Weights of a small GPT-style language model, trained from scratch on English Wikipedia.
Architecture: LayerNorm before each block, learned positions, untied embeddings.
MLP neurons of a small language model. Each row is named by its layer, matrix (up: input weights; down: output weights) and neuron, and shows model dimensions 32-159. Each number is 128 + 24 x the weight over its row's rms, rounded and kept within 0 to 255. Numbers have three digits each.
After each neuron's rows, "fires after" lists the tokens most often just before its 100 highest values on Wikipedia text that the model never trained on. A number after a token or word is its count.

L8.up43:090175109115156130104117151128065113119147161139113151172164078088087118108137168186126113119118117136131133102114113135108105106118139119189172135112117128116117152145128152099130135157113132126109123124132104122114113128088148177114112134122127129118150151158169088092142135085115149142140120124097119115183141105123165084139076140173162141115153109140102110118114123148122124125114
L8.down43:095139115099158124106150112128165117123157135106123159094098164156120149178152111117134121118119148118133138137098101119139141119123113124138059100150141116162117139114112143115128089095191134155128112138055131131057121162128154135099138097121101146137107100139131166146120158136108119138095157151178168134113131147113116147099111125127094129151163082143129154150172143102109138139134
fires after: " |" 41, ")," 11, ":" 7, "," 6, ";" 5

L11.up164:112120113154135144133111107145117110086157143071123132128174108123082146126127130090172152139139093101100131064109136121138131098138103185134105117128114129129168127152159154126121165162148109177155138093145074160135114076123165108118126121149128149087135117133122168150132155124110146107131106134150092126185135062160110156052132083146148119126120138141120110114132132116110109151103
L11.down164:110163136097119105163153126122147117110117119187114118146083140147150083139137143188099150125110117121098105109150097158135124146086139118115148115148136147128107130143159105141102129115129107109133124124156155099174082136148092129122145088115161100124110150127115135118078129158147133121126151136099146127092119150169084125143096096143132168116149126109100128148136161142167079139147
fires after: " sy" 16, " e" 14, " (" 13, " c" 6, " E" 6, " ph" 4

L12.up160:139153121125149152169151140132115103143123136100140162105128137089118108124138122146146124118155104127096118065110128131130116103188128136164135119132121114132095088105147115172152115104136153143118160114088142095120154130135151121108147107141129096146123118128155106163159125166094205075150122147142130121138132169113118121104162108119135109102136167097139161121173135113108110125146
L12.down160:143140142186160170114163114135124112091124144138119104152140119153133136109129123082132115165085140121100141146141125130117080178121094106127117110141135126127117167135098151109141097169156121152103127116144082139162112128151113116123102152148119135111108108144092100125104126121143118098078138138107121132093157113125123150140160155097147106116109107147142140154130113087153133131114
fires after: " Y" 13, " O" 12, " o" 8, "j" 7, " y" 6, "–1" 6

L10.up616:091123125135144109133121145092153136108160113153110147140147156107109083135112153138134104114159155089128134141105127119126113194111101134123147152087122123150137138114131076146130113132156124202148094169127115165171129114085109130118126126110151194165153148126147135144115151064114108119113102169145097099143151103135131123124114160104125116144095124125117121120139114125116143122123
L10.down616:135098149081163129125158132157110110131149174129129102109134121130159170130145121129166113139110122108129092086142165116121169091107132127146094140116108108125153106151182179141102148122103113130113121122127149115087128181139162203128125103122096125138097107085136149110109156161155130149144154148143151143141127128143120120121116105139099103149152091113136146157098088154128123111104
fires after: " the" 37, " be" 5, " was" 5, " their" 4

L10.up140:135136133090128121131127121099133148095136102095127150145115118116140131121135106100145153127073119118121158146177114131148140165056146156109148144097109133117152166133137168173111087146108165189146080117150132157104100113141162094143140150152114146115131163147115110120141093135137118155137159152138166112164119119177077137137059094159131121128148144107098150121170087134121124202113
L10.down140:122160081120144123124153135119147089122129125154091104125133147128122139117112127113111134122175131146157112090094131132140082156183153080133085090155137120180133113146148098121126155131128114113113133122133121113165117150133114171133114159117096126133110129068122153145152117108150130113131133126095158112118115143116147077132189127085116139175133094176117067141129154172138120094185
fires after: " R" 27, " S" 14, ":" 7, "r" 5, "m" 5, " Fre" 4

L14.up41:116132113135129125136106134133143108113118129099167126175160153178100141075121125154097161169144095101102160172122148092108183120146152158142108128128123118132108104102142105113147123144171113158163112134114175147109114121104147134110104191098120120119144135087136155125105172102115111141150094104136100090123151089154121137089055117112099136132111112106095126118119134133118118120086
L14.down41:157114145163127118127129111140101142125116139116111100151136119115147119147124097113125121110121136183140129131144132136102116148090109113137151093143158171072163114132145131138087116097148123092097163119141113098157148166149136150172153096149153164114125127145135103131125092176158127104118172108106155091176116159139111098172184133157147130136134156127129114118145113115082085101122
fires after: "c" 22, " Che" 8, "ec" 7, " Cl" 7, " conc" 5, "-c" 4

L10.up358:128159145101168120141112138113102110100144104188137125162152164151072110128108146191101145165158129109121152146141129113103139139097110129145167149153162156178115132115117128123100132159115134155153123093103109133125123103123142081110095140120159122111099151112139131121139114093081109128138108127131121065113121157133179125107126119160120134161133104135120151143094138127124139141097
L10.down358:145087147135075158093118147151139120149121154088119118097112114096148159117134157088140088134093124131147133110136168146147121120172144130100112108156107091085111119115155131108117123121136129108122118150156115112106126124132167130145130120115108098110168089164094101142138126164120160120123160141120151163129144091140114146154146130107141128087132168093136129162160114106151114135143
fires after: " his" 14, " an" 11, "al" 9, " her" 8, " l" 6, "-year" 5

L11.up613:129186118137139141130147125149119095102143133096128098126156092105097135110138109147149152126131100126067114096112092125141097123122175148123106097069107115121109121182130159136143113158073109125142138136122154136160122111119148163144099147109120117137137124178157117131172140119095146121111136150099116115135123069170143113072150105157126135150129137085132171151138101125111104111094
L11.down613:098177120129142141107102180112111087120120139125121097132133178127111108137082137150114108109131106117154117116164133143113155131144144151119119122111126115145097193133136140137150095114116110131133165146135112127125153088150102129111103103118134102154114146151134104164158141107111172103142135114075128129137133118139157166125096065160179147131142144128095179166146112143182089058120
fires after: " (" 25, " \"" 13, " un" 9, " h" 9, "E" 8, "'" 5

L6.up449:124135121091122145147132127149098152111109092147107125096156136106154121130150121121089140127149130146092128122153112154134165133114134173219098128130132110135095132135129134140072157157148135159104162137099114144133069142166118154093127120103138108132093139111095116172140114089146136110123098193134162116145182159123156131124149156120168130113118119104111115121120139098104143095131
L6.down449:095173153134120153140124106124180086133157144147152107136121111143119134117124116095167111134137118131131138093126181112096144134099116118104137145130130107115166144110141114068134114120119123112170111171192117092123165108103146153139150062162089122104139111100160116149132110131121082153134161136156138154092103130097154091111156129155110134147148157117164109121084152139089151143130
fires after: " |" 45, " Total" 5, " the" 5

L6.up85:071137075095143133092120165150101128149119151092098135106102134098136118138111165133142125126122133104122110132123084057139154165137114184156129130124117142141081120130130094120142139107087143172141124140152141108167148104116128131116135142094145139112123168168138084155111128117131152145167119167128095106135160119130158127118158139162151117108119108126123155114107130133121111134161
L6.down85:141165160139107132131124126140138167131116134149189146130126139133134123170138093094070141121125141161157140098117128171096107103098113117134158136129134125142109147078120159156120106118149143117119110152121139103088092169141145155170153130138131090122160119148148123096135107178134112155090135124106168135120097152123130123080101125092130141110107127141155071056147155082101150109128
fires after: "|" 19, " |" 18, " Liberal" 5, "C" 4, "===" 4

L10.up45:123135125098118132109133101134133154150177125153147129121150156180107133185147160162146095115146107084124113147140102158100115136130153126085148128183130096122127135166121137108118155120100174164125123082149121109132190129130120127153131125122139161093101135101127108095158151110085112159167084157106138081118121129147154141118101113159156173119143136134100126167140115171117097098099
L10.down45:111119132157142120106127140173102123113144145117116149087111119114118147096103122153096149148066137124089134105119163125152128138151137124141119115125134131112112116124155152150111099155164130102135152171109112126129089097137164125089154100128096131169137192169101100152113138099152135119121147152134155132132142105120115113109131160123115108115098116115182170112090132104126174109132
fires after: " gen" 18, " Arch" 10, " et" 8, " E" 7, " ph" 5, " Phil" 4

L10.up9:154106092128128164135120132099093104170138129129148115130124116138154153143152095132116136132137117116123106172126115165145119153130160070153102150091140175161155078119143106163131138085119092134131107113161148104124144145122107137118097171112116108161137138186153168137124106121128167084116127109114150121156180145189113076155102127119130114125097102111148123130148102104118142120118
L10.down9:168130139125101114128138140164137183121133150106109142145094113126110132124132093115156072109122141111141125123116112128108073108137145177106174142147152077131177149106142169105124078125126138127097169114118159159124161120137146118129161151158147108092154135118109128128119126143129112186116139127129121064133124089158173145125140169145130134135111157086134143087134133125076141159111
fires after: " R" 16, "ru" 8, " over" 7, " W" 7, "ew" 6, "R" 6

L9.up426:098155132114107136122110140132182123196175133113150141156132146158120119122127139137148102117184139143078103135127122111106120143102113124120117082119132110158098127102113145142129110120135126114129101088130138127130128137112161110153149090094109180151113138119124151139122096139110126121120153135146113155164150175131099124116092128085149134138149144049109103149121148141130124187143
L9.down426:124142109127148165125114106179096101112110125128089107129137108106159129152103149124162113136082123124184117133127162120144117116127156116112120141117147142101138147149155108124104156119122094158150175155132114133124127147139105158130102146152153098139158181154117114123165170102136132132169134125133111146132105115089146115139154131163112125084141122195131120101132102120048155080124
fires after: " G" 21, " D" 13, " C" 6, " F" 6, " T" 6

L9.up311:131205113140127177129129134142113128125171165130129104140149131163121118123115193127161082131128131131141084117150119124121146078157136135155116126169134135129148120136136119110125115102143078122145134112151124096131107150096143099156093157128127146110157126146190118118141130137118146118095135106157097105167126096108161146148127112220167122101097137114084144130099100157109145132134
L9.down311:122111148107096139136125115129136140119112096122175122146123140158142128159145104102097144149160115168126133149095142106122136157131173116141139131110126107079117154151124153108134130135132112107107109105107150188145122123141083188162146135101127116094100127066089152130157099108145121132156109141130194157101129139118100130128120152088085148127131118145156126154160170115085106171123
fires after: " m" 23, " p" 14, " sy" 10, " ex" 7, " ph" 5, " t" 5

L4.up386:167131135121134104106127119083111067156158125173115158146119117143141184099101168122154112120133123116099157067107140132147119143111123134148128091131102125169131124182115125117128127108107120199107126131142134140152111126155102143103167091174143206142120121128142103137144137152114178140131178174133114135124135130127116081126087110152131122134138142107076129135135083156113141148156
L4.down386:104177120128117138135123127126114147140085118135105165130157126142088176103124144182143151116070172084113120174119139169123125106132133162074140097115124129090138158130092113132130133169159157117123139145149122128118168132077105119134146134145114088105175094118142122134116099163116132117174137115111111107160116125124121154153138111178145096097121096128155167121133129129117154104140
fires after: " m" 22, "m" 13, " $" 7, " med" 6, "om" 6, " M" 6

L9.up334:126124123085160121102136127120121119117198119101147102156144126113098160161152136121125141104152113128094097126091144135137098149181112130127142114147107151128102115130138138138108150158107130138151121089136109139117141137134177138128129113157119156153059099141144084128138116143075128142094090144143164170152108139107114174150145092228116111131149130112071132129126116161125111169158
L9.down334:153124156152109143105113117156092139118164097107155124133125086130072086139098125133101135149099125137140133137121119130102133117098086127101128122090101145083163113140132157099125105127130160095187127118113110112116112097154130149143137145097098144098202191153112148160114127146136144144125134120119121095128144108134153143120155097104118134114115178120101147156154100129080102145135
fires after: " Al" 32, " al" 31, " im" 7, " v" 6, "Al" 5

L11.up81:113130153132137135149111107154127160134143112085081103140168117130083137101183139145117141160122122126117102106124119141165118159079129137135136103120093115146074129178139184128133102149099117117120100090149105122148143141139125149107106135154127168175081133178111131125128124109117145138114181145118083108126148148165136115127112138132186126138163130108107168134115134132109113165122
L11.down81:120116153151115125160146160110117108111125105147128116133122065143129084106153125125123159089156128131122141164166113109113131152100111128090102114106161176137141145148118127154099096152133157128147128139181131109120116150064119145143093130118136138166121102172162072102147094140116111159139107162091075137115124102119105095143119101124146169115119175131154145127179153143099111106186
fires after: " g" 16, " T" 16, " h" 12, " H" 12, "-" 6

L3.up290:106144110087162145110105120137107125083127107143120111122161113118088103148141137174095142146157118100148166145120105125118160173142145121152131097113138136119108149151148177108117138167125156131132126104134102125170127101139163127106109133136136101106127119137149070130143102085104128114176105117140135108131146088127156129141116114153176154150159132118145156173172130129122112148117
L3.down290:134120135158124093128163115113149138169110155114159156148097141134165147136124103085163128109121132154124107129143163139145115079113123115099145131180130134143135132110142101126129129103147113115117118138123137106090120168138107140135134136102132149147168131117121198110106130173149120139101147143122142156093130165137084140135118135092092118100109145154119109085085119124180123137113
fires after: "-" 21, "|" 13, " Succeeded" 6, " Preceded" 5, "." 5

L9.up218:107106118150165127089116122145134096103146103149134105173145127156128105108141134155145130112136143132109131164129085092106130154130102095151156082136135167165083133157156116126106146129080132146140101063171152128124119087113117124115123131170135139133166125164130116126143139095118080097097150132132139140184157175137128137089079121134164131121131125115125113131124137118121115145110
L9.down218:132132151096122185112168164114115129118138168143123146159117138119095126119134109113156140134138122173140151083147120144163116097108143149129135150070130128099190137132132134119149123089140099119101118148091137145174090156137110132139150148138130113155162146133104145176095177141115158127082132137112138148141085134095142132100110101136102114121122146155108149134103106095123066123112
fires after: " the" 59, " of" 6, " C" 5, " The" 4

L10.up75:121139106118107140096131146103134127192145149127102172143154157080150121171127130140122137116132157092131119098131131127111125155098103121145153113122108150131119122135134154173137085133115161143146134112157120175159125142106091112075133115116089116155151185177102140119136175116129154134131099125148100118153112127174147085137103153144187091135126110125161131139123137118115098148116
L10.down75:135119147125124121167146122140122169116198158163122120119147145136134118101139113123167172173119133138118132132146153110117085121085134125132094071140130081145175145093156101123138134140130092065089144102115107121108139151105145129087131135100107142129087125147093141110128119116116124130127140148132174136157119083158152151181163128109114085148100143124134143099111109146178159137110
fires after: " W" 23, " R" 15, "o" 7, " K" 6, " S" 6, " Succeeded" 6

L9.up44:102138114116134152135128179129133117104155104076115133121109122167139095125089130125130131139162145108130152142161127113141124137104165130145118176107159155132132126149153130124109099136082102129158111107110136084158129139151111118119126102144116120137179143116172118169129125090131084119072135175138182118138147152095175146113108143111084119083115182128152156132154143128105140158132
L9.down44:133097134141074101147073183136097132114125114164131137153149137134123125158121134151121178151105069115129093151159138135081125133102109124135161105105132113123167148098086136140145111116095135137099145122142123113125138123099124151133138110113148136153146144117106119109090123140139168155113160122108126151152125136116131122166130070120113171164156135144087125121119137134206127087146
fires after: " the" 40, " a" 6, " The" 5, " R" 4, " new" 4

L10.up255:104121107165172131149144143151139130148119135126106132127102079117142138077154134104121107115170137102099092066102156147147117138134144174140121136121103172104106130137124138110098119121089111135181157118127104107187138136104137139089154106113113150143133138147123140121126084080122138147080104130159113137126131137204140099145133177120131076142145137117127147137153152162101115151152
L10.down255:120133111098179123099120159124158121111141157107116121130171160104149113185095139180112125141119119140169130146186116096163148152187136142103139125115127124133096132126107079133128132135173135146132140123098143125093164140132123110123116088104122095150153096097168150109118118120120095102125104119093150155093122117094159138132075109094145126142121149129126126132055130115128119095122
fires after: " in" 15, " s" 12, " a" 10, " r" 7, " tr" 7, " Sa" 6

L10.up480:098141109094131128083124138146093143125138120143113167144117186122126084162101144156111116135148118116111130121113099129109119112154127169079119096150147112121066156140138105160161136137094125146165099094139124111144112128182130159121167142151163144065138152089133120102156141123105111144153128102138129096165141111159171143104107158111145113160115134124102175113133127143123127159142
L10.down480:138119147118109142148126126136152123118141134107132131125104135115118108122082102108130150147101171148096161122149163100145117102139105092154165120080101109128146116116126152122086105111116109153139136124147148163155149126093155136152093171144110111172122111135118111162136123110149154135101124140099129104117166122104148100138148086154131149120132159142152129121105094149211145113074
fires after: " the" 32, " The" 25, "The" 14, "==" 4

L11.up491:156127115098116134077128158102121113199118136117136163110126143084174155135096122109134118113102119105129106137126117121146136155153111134104156136141110108104132141151178116169092108119121091115131061135132135119127106108101095140084107114151115102155118133110148104133163117133142146158186122144145143162145166133110123100132143136142155157095143148102088110105110110137118110142150
L11.down491:113063144155178146142151091084162154100130135148096109142124120115115133109136128117153135129126139130113131156114123125141099094129127123141143087140138138123114125087141123136091092119148111113134145163123127110159153137128150155156089153101127137091143174169098148140100146120127141118101122136102166133159077093149143179141102142118153130133123125172148152130132113099073135100143
fires after: " sp" 32, " Sp" 10, "up" 4, "ub" 4, " Att" 4

L14.up95:106159082131158158083111148062089120114180146070133134117125132119171118144124132156118121132108117111127115139139150091100182131158118136135085128116091127129133117134102137124124137132114115120135145109122115115140143107126178131158136147135146105098130153169189126170132152126095146140145104164150104113152146121143143099108140122212128101089152123143126131142096111177113132107138
L14.down95:110161159111101145140129126160154108176108120078149096145124144146161101139139138131125159137136129135125118103117112099196128129124146139142102092154144083145103100107115144123117115110134137116092109178134078104154118152125120080115085119130137126123132108108121135115156123116140126134163114139166134161140100147132110148128090164102106139148132134141109151148167113129122170098110
fires after: "\n" 25, "." 15, " appro" 8, ")." 5

L11.up384:148129121103126177135135183135124168086126160141144093182191209141106157121120133144121142150192144098106111132155112108138105116132111125126152105095123127169131115112129097124132105143147130183163112134162125135137100083132112143108100145115095127096146159131132141140127130117105121087119093131135088123156144136139097091125101115138145129111141142115107123156144123121115104160129
L11.down384:141132130132126134109086146115144133118118131086148108146157177149101146110108134107144137141169137119121122107148128146160120117131120160149129103099098121144108107113118131148131085162160115168137126120156158088124082132110121153160167137094118120135101168156144102179118106129115159119121092105113117090139151109125096116138117095119131108095179140089086161128119113176119110101160
fires after: " Cl" 16, " H" 11, " St" 9, " cl" 8, " C" 7, "c" 7

L9.up605:144107118069142111143127137062085083154177141153139146159159182124136134147085143144153114101137158136110134130161127133130117144147077123111135130106148166157165153092138139154103110114076100128093132110108134172137123117156082130132106124107131160117146109126140124135120062128126133176099135133098134125167155141092150103160101109170116127183129119144101092096134130143125128134155
L9.down605:105124159178132142122091175177122168148108147092100149089141101123095115128174173134127141171091139104159127119173167095088128131135159136194146116124144117144126128118128131088125123130107139157142144129103092115104147120109138114129135127148130123078129155160111089162116206148124130152135125120109120114134114091138120115092151134143156140104168140113116170092112116111145114140135
fires after: " med" 23, "on" 21, " Med" 11, " M" 8

L10.up551:132156114154139160125114133145184120119108125111115197146142111066127131104115143120126132177150118107113086107098133125127091153159146168115083116115120131135142143163133180091112136122125127127144115086118144091134150100116142077119152146105140198152093147146153104142121149119115153140149118107153139143119084097169158113112124146126124109106088136115116133127123111141117147105117
L10.down551:108090128147123147096082111073105140132157117132137122176141150166129143150150080139114119088094143152088159099150124115133127142114157122125171114103150144153133155080151116138166136102114154128157125118157175165149151158133100148147114101121140116074154102134111141138098127165140073100111145114142152122124147174107058126143129142161113146151155116120103173129123149127181121129128
fires after: " in" 46, " the" 11, " to" 4

L10.up51:116173087145152127123153105108100143116158151103133135136134124174163181090130116112146113106111106136152132117109157123137161105169103108138128116120126165157143110152153097115111096099097094115143108169090152154131105076144126151130150122129136151133146130174117131127131071137144134146111138111119106160127156168097108122152098149173126151120104125084072135160136127118121115104112
L10.down51:141121112137081110169141114112094119131097105142131137153127105105099107138138152113127101120142179137115103129136115126151138125110126156156113122135153106138130117096148114152130093116147109092107154150108120089157138137123144126118137140108104134153094130138162100120134130150103117075133126141187132126142101107156149140096184106104122127167125143129156108136149149145099166118138
fires after: "m" 35, " ob" 19, "b" 6, " t" 4

L12.up125:137126152123110146099124123131126080112110143097141110103131147095164140115128211130171129170130103134162121109132143143115133136104150165130094160129127112169126127154125096103124128140117106102129165094122139119123118066104088140114164105137157087165131141143151113138099147163131102142168106115121128080167142145129190121139125099140124135103090133149096151095140120119126054140117
L12.down125:135131136157176121147105116121116142117131060158125160178156127161108113145110059133098115098154113120129139158103099102119146143131128095127148138082097090107162141127127153178149137131124154166112122159132126119146108154140162150110089167111126147090155133117093125095167129112150132108100157132117161166090157114108082137120106111122102131152154122113144112176148134124139163124139
fires after: " |" 30, "|" 13, " wh" 8, " the" 6

L11.up54:104119119118150154133115119077108113101141154155097138127114130143150140105116132139169167140142133147086103182085117135125110130183127096165171108157138112166126115164143154115107135104118096140141133133100137132168137143104096120154122105140140158078123121145164120145136104130117161086112110154089134116145116149112124130139127136152122145102111162109092102186115130144116106109161
L11.down54:140153152113135134124135103147154116134162140115136137171134110104072139118132109174116093103145109118117144100116124124166145128117128096118155126128144119162140072106168151130116118122113149141170143098148139155074144106134087106083137120133142064102111143114111130096111098188123119159120086109167127137124161133150135107161130097110143144131158117140167110100119111148120129101112
fires after: " v" 16, " al" 12, " p" 10, "om" 5, " ne" 5, " dem" 4

L14.up553:108120141133157128162114173152098081153169132131117112124130149153089126128092165109153118127124095101116108113125140145126130134154118131115128145147135095118139117123168185121108140110100111167154149113169128134132159117102131147135143108084170137125146145118148125134106099078128113119142133133104115102142169156138168051095091128147134139146132137139079092097151108123126113131158
L14.down553:085155103144128138111103167118158101136153112123153119124157093137159135124078131182101109145126128124173128128138178117123137120159093124107152113150099177119137131127109125106130134143112158129121112111156092139160155115100116124115121120131071126161082165111105141105131181162176116138116108101135096150120091142089129122151133120113132146188110102070145135142089088142134121109085
fires after: " in" 28, " In" 13, " of" 8, " the" 7, "In" 4, " to" 4

L9.up445:133148149143129115115131147118159114118095119115126138145138100123134181067117136067118129162123120127107131075108117173130110135144127133146171129118127146117124144120137124134084128119119098145090155116144122107110116147120109152138135116147134167161067138169109140128141140117119130144103135108108103136172074141168163088119132108144117158171137148117116116123141129162122079181156
L9.down445:182122118107136169137112140128096137101161100108089149149161144172148106152155128192118157122089114120091158161132131152128105141097101139152103048122151101122131126134128157155148115150126128148188125119123146129164166114115121097119136138111124126153178108140109117137121112088087150146099165134108146138130146153150085163107102092096102129113092125104125155100110131129125158161146
fires after: " T" 18, " S" 18, " K" 7, "T" 7

L8.up574:124130123082134139089120158144099121118109117143057134129118127126083096158143170178139127156110171119116104143158112129114172137154178148129136117146118110110128125153150134181090107155134132106144114126126136093119142144154142114134129140116147117133072150158162110144182139128120108123148133122091149128123123126168151165085075165141153123139118175116144166148082113149123138133110
L8.down574:125130148133109143169136112158124142096135140100157122157102125169133123099148153140158110099100123180154162106093147101117114131115123116143166088105127122145156128102104122088131103115114096131101166112144132134158100155112102118146121131132140123136128148109120146148138129172108111138160123120093110120108145115134135118131173128110139156126130121169120147089126115125125150086137
fires after: "|" 18, "." 15, "\n" 12, "\n   " 11, "  " 11, "s." 6

L14.up617:139110077147171128109106147139129103126124141127104122166175150135145158064122141118145128145160096140120125123141147113152112122088125167152119130123131120164107111124110171147142143122139116112124107103191149130166150122125130085127066134140134161089163135113108130109114101109113106132153101104131147112125178116147111115088147109127126134137132182104098138152157138126140133145139
L14.down617:111151132142157123138192143142127130150133184091139158128142091119144105095126115135133166145122141138138124084131150095139096148114153146130134121124122140114129111129120099122140120163153161124137085135080113082149119121145093085127124097144118112160102077101099114148141161138187132145103125149135123161090149147137122134137135130169149107123110202118119154139091143136171122105100
fires after: " to" 34, " of" 21, " in" 4

L10.up377:142079100096147135130114166144100141106095172145092149136122121139144114152135107134117117158126101121155097129094117111137089095114168128152136075149099125171146109124143118127132096123158128092109076114150119095161128114125152092098164123122117140145153158137185116129116132124149179136178103166160133170140142121116085103156143158115132116103155101123121119128141100142103101164181
L10.down377:130135102170086125126149114117150139163174130120146137137113125096095082087109144119114139121147131149092137124138123172103131121176123104157117115114153153114139074105126111108170119129086121123152194153133135165124124138118113097143133135116111140104071120134136108116158132112133093116141139112098100103120137155167169157149118096100150140146110120126153144159096121157148119126101
fires after: " sp" 14, " pl" 13, " s" 11, " Go" 7, " re" 5, " occ" 5

L10.up210:102167150119173090111137133100139139146140119135124125142177135156118153095120181133129143131130110084114175128110068163105149145109087138163144133112139169167115117142152175112114115149123107126159148135114133132168143125108126118088142167087102143130161145118116133102119101134114095135079083149100087101172121155111140095155144134110152088140110124111117109103097147128114140113094
L10.down210:124088136105096120111121138168124113145107137150129101128117126097128111163189140090153090129123084120120071111189152145141148106153149136106152114142132136111139123119103133150101159091110132129158132118130136163102139152128086158163119111105155104143120092102169131123081170162173134146162142096141172143153114138151121138092080114138146144077153148094127108111125134147128154087098
fires after: " the" 31, " his" 6, " br" 6, " l" 4, "The" 4

L14.up322:161131111114104137122130152116129125108123204117115177125154098122089094166147124145128172114135126105114133116097115084086095134118109189140143134111113125175087141165135144132115153151120102146125126133128145138154113145127093119149113140139119138153125164154143166118095165126092133065116100150112094107095109127123125092132088144141154122182142089099162128163150144160104126138144
L14.down322:137129144140176173133130122112145135139118064136116084141091125157122124118114154100104109117099108106120089138135124138120161166105128103135130110157138127089117140090129115193166139148117146095157127139148128130135136143108122163172162118137193129133139139132143132131117152181094161147139108133140155151155156128132128110109109116151106114094127146149130100111104122134163097094143
fires after: " G" 29, " g" 21, " (G" 6, " T" 5, " a" 5

L9.up363:161114101114127156119135121153140118157116158094151105156149168140093125139110179173108159151103133129091148124147090146132151115075144112118113143165120113151089129111113156158114082132186153154141143146137107153117159124134108186112156144103119129123101131159078117130139114109133130156131106148140115123130154131133150080142076152171159106162120128133115143116120144098110116168097
L9.down363:177116123113136164122179109083130109137175133168135120184120119129125126185145129107140109138158122115101139103136112106147098142107100092140128147104108121124139150121133133065128117134114131136084137157104156090063104159094138147164098126098142108136099154137139091136153082091136140118088153135124179153117136120158111120103152139144117114163149110159125104130129095160136145165106
fires after: " |" 31, " H" 12, " He" 5, "G" 4, "h" 4

L11.up116:146145153114122154120139141155172132132156129109104125145119115128063101089147169126145132143118169091096125102096127139112141160168127155131153108096101133091098095148146145128153108157118103148064137129110155139132126092161144143153122138138134146115113167166145117128139163099116178088139128118117113112173141073153118076107152093158159143094138114129100165164124111122110117159113
L11.down116:133169114118126111119147134144125101152115126136118143121068139147105105121132113107076094155122146137151125142108098102088126125121162161101137107107138158110100134117119096109146109122105124149090116140129088079098136123130139110161178134102177131151147132121108096158148143141104079157114117173118119125173128107120106101162135150159145104083151111129132170113133138107101126145159
fires after: " th" 12, " (" 11, " \"" 9, "W" 8, " Wh" 6, "h" 5

L10.up527:104165091109137165104136117136132153138169135109085150114114108126161150132137119087152109164120105137116094090119161127121204106124166115161095134127116134092136111131129138181092092167085098177085137113091119143127137113138103126115144144167125154146156148143121140119143077147111155118126153160099135156152142125133134153112118130129170102134166136164093110102099137114101152156127
L10.down527:153131097158120136187160105157080102117121107132113146163127152117125193130131139140100138110143128107113147096137119127085103142145102152139147108119111151156101139150131100128123089102135119092130079137141154124159134171128095135142132105126117132139069111148156080149145105086111097135143152113142109092098137126137121093144152105193146152155152108122107111140165130147145138116108
fires after: " T" 22, "m" 11, " O" 9, " m" 9, "b" 6, " t" 6

L9.up67:126115114099132144091107098118104152170121112123144114136145146089169169104095135113100112133123143124140160143166100114147155115156097112172096117103116106133131146129204121133100138100154103127134111109150104136134087104143090134154130150172102153134128133156122133119165107117123152119145123122127129106131167149129133145119151098138114176111134144099097142116139117141118124127176
L9.down67:136118192117139090155082149166128145119141152108113116130108128112114134158140148151126134145092131123152117144134129089146152148120123138106113100118135138103189097130120125130155094128151144138097148138110103110134158122196170107104114147103134122127123109109115123146126114166124128116125114130091191095129103093119125128129076145094098161141128086092114177117115131101092106162141
fires after: " sp" 24, " hon" 12, " fav" 9, "ap" 7, "f" 6, " Sp" 4

L9.up530:150118136143135164109113139158145067096166130116111122170142121091131135105120119109134137117125105132069100108100113133105152152159099149140158096142110134111089116155154139140114110142148126137148126127151134118158139080097141112159145109156139179118124134206131106123153115132104087139103095145098125089116139128151129159053103144111156124147153163125151088101148139168103131124137
L9.down530:149113148129107112098122109163143124149148110112099135121152103133129137110145134138136155103118096139167116106124124087157107159133141133115144134095101148095126155107102098102156093148117139135159153162130122082124107171119083160141137144095078149170133114126147085092133127171116117093116128144120098071144122134144142161148116133143129160095106116159115176143151096152065147090147
fires after: " " 26, " C" 20, " T" 10, " D" 10, " c" 8, " X" 5

L14.up168:149138106124093160136100127143149140164131121123099083151111138120076128113170168131089140163125137122069107111130098154139095124104119133152158128111163096142134118108160173136140140172141165144130100114127151172164105116125125125116119114110163141104168120154123123136122140094161133108159129130126130082137123095142168088133122112130124130121133142124141094165157126135102120132076
L14.down168:086154102122090169160169120152164096099143083125139118115135140126124103135138156114159116092142123150175148139094106108105139158126088115120142110172146148098121178133117108116128105091082104108108136115133133120107120152129092138150156147161136136123106095162134132158161156083120137138103112090132133142122162134111129134134135096129131096139101145152084121136156123101108120133180
fires after: " |" 19, " Votes" 13, " L" 6, " c" 6, " r" 6, " R" 5

L10.up72:167147143139125142152146110146067098081143108169079151181138111113125128126125146145111095140129171159089109101083135147144117130117127139175136106118125133150155136137147164137128105119125106134135121148103100175103106128107086113122122132174123133131127160132149103137130096130122113124117115187121131144124148131113142133180132134112086134165119104129097151099098108109107134159112
L10.down72:087166115147101128136141121145129151116125212087115117130136129122167102136120101147097114116110124167102154152141117139151099148100100138138106125140116099098133078039140100124143112161114112113121122164112124101126160151123151128135099104141139106152139122137156121099125101122103102077146126098137156168141157094120132067153146141129147119067134110099142121137163149143137148149109
fires after: " |" 22, " m" 10, " b" 8, " n" 8, " h" 8, " M" 5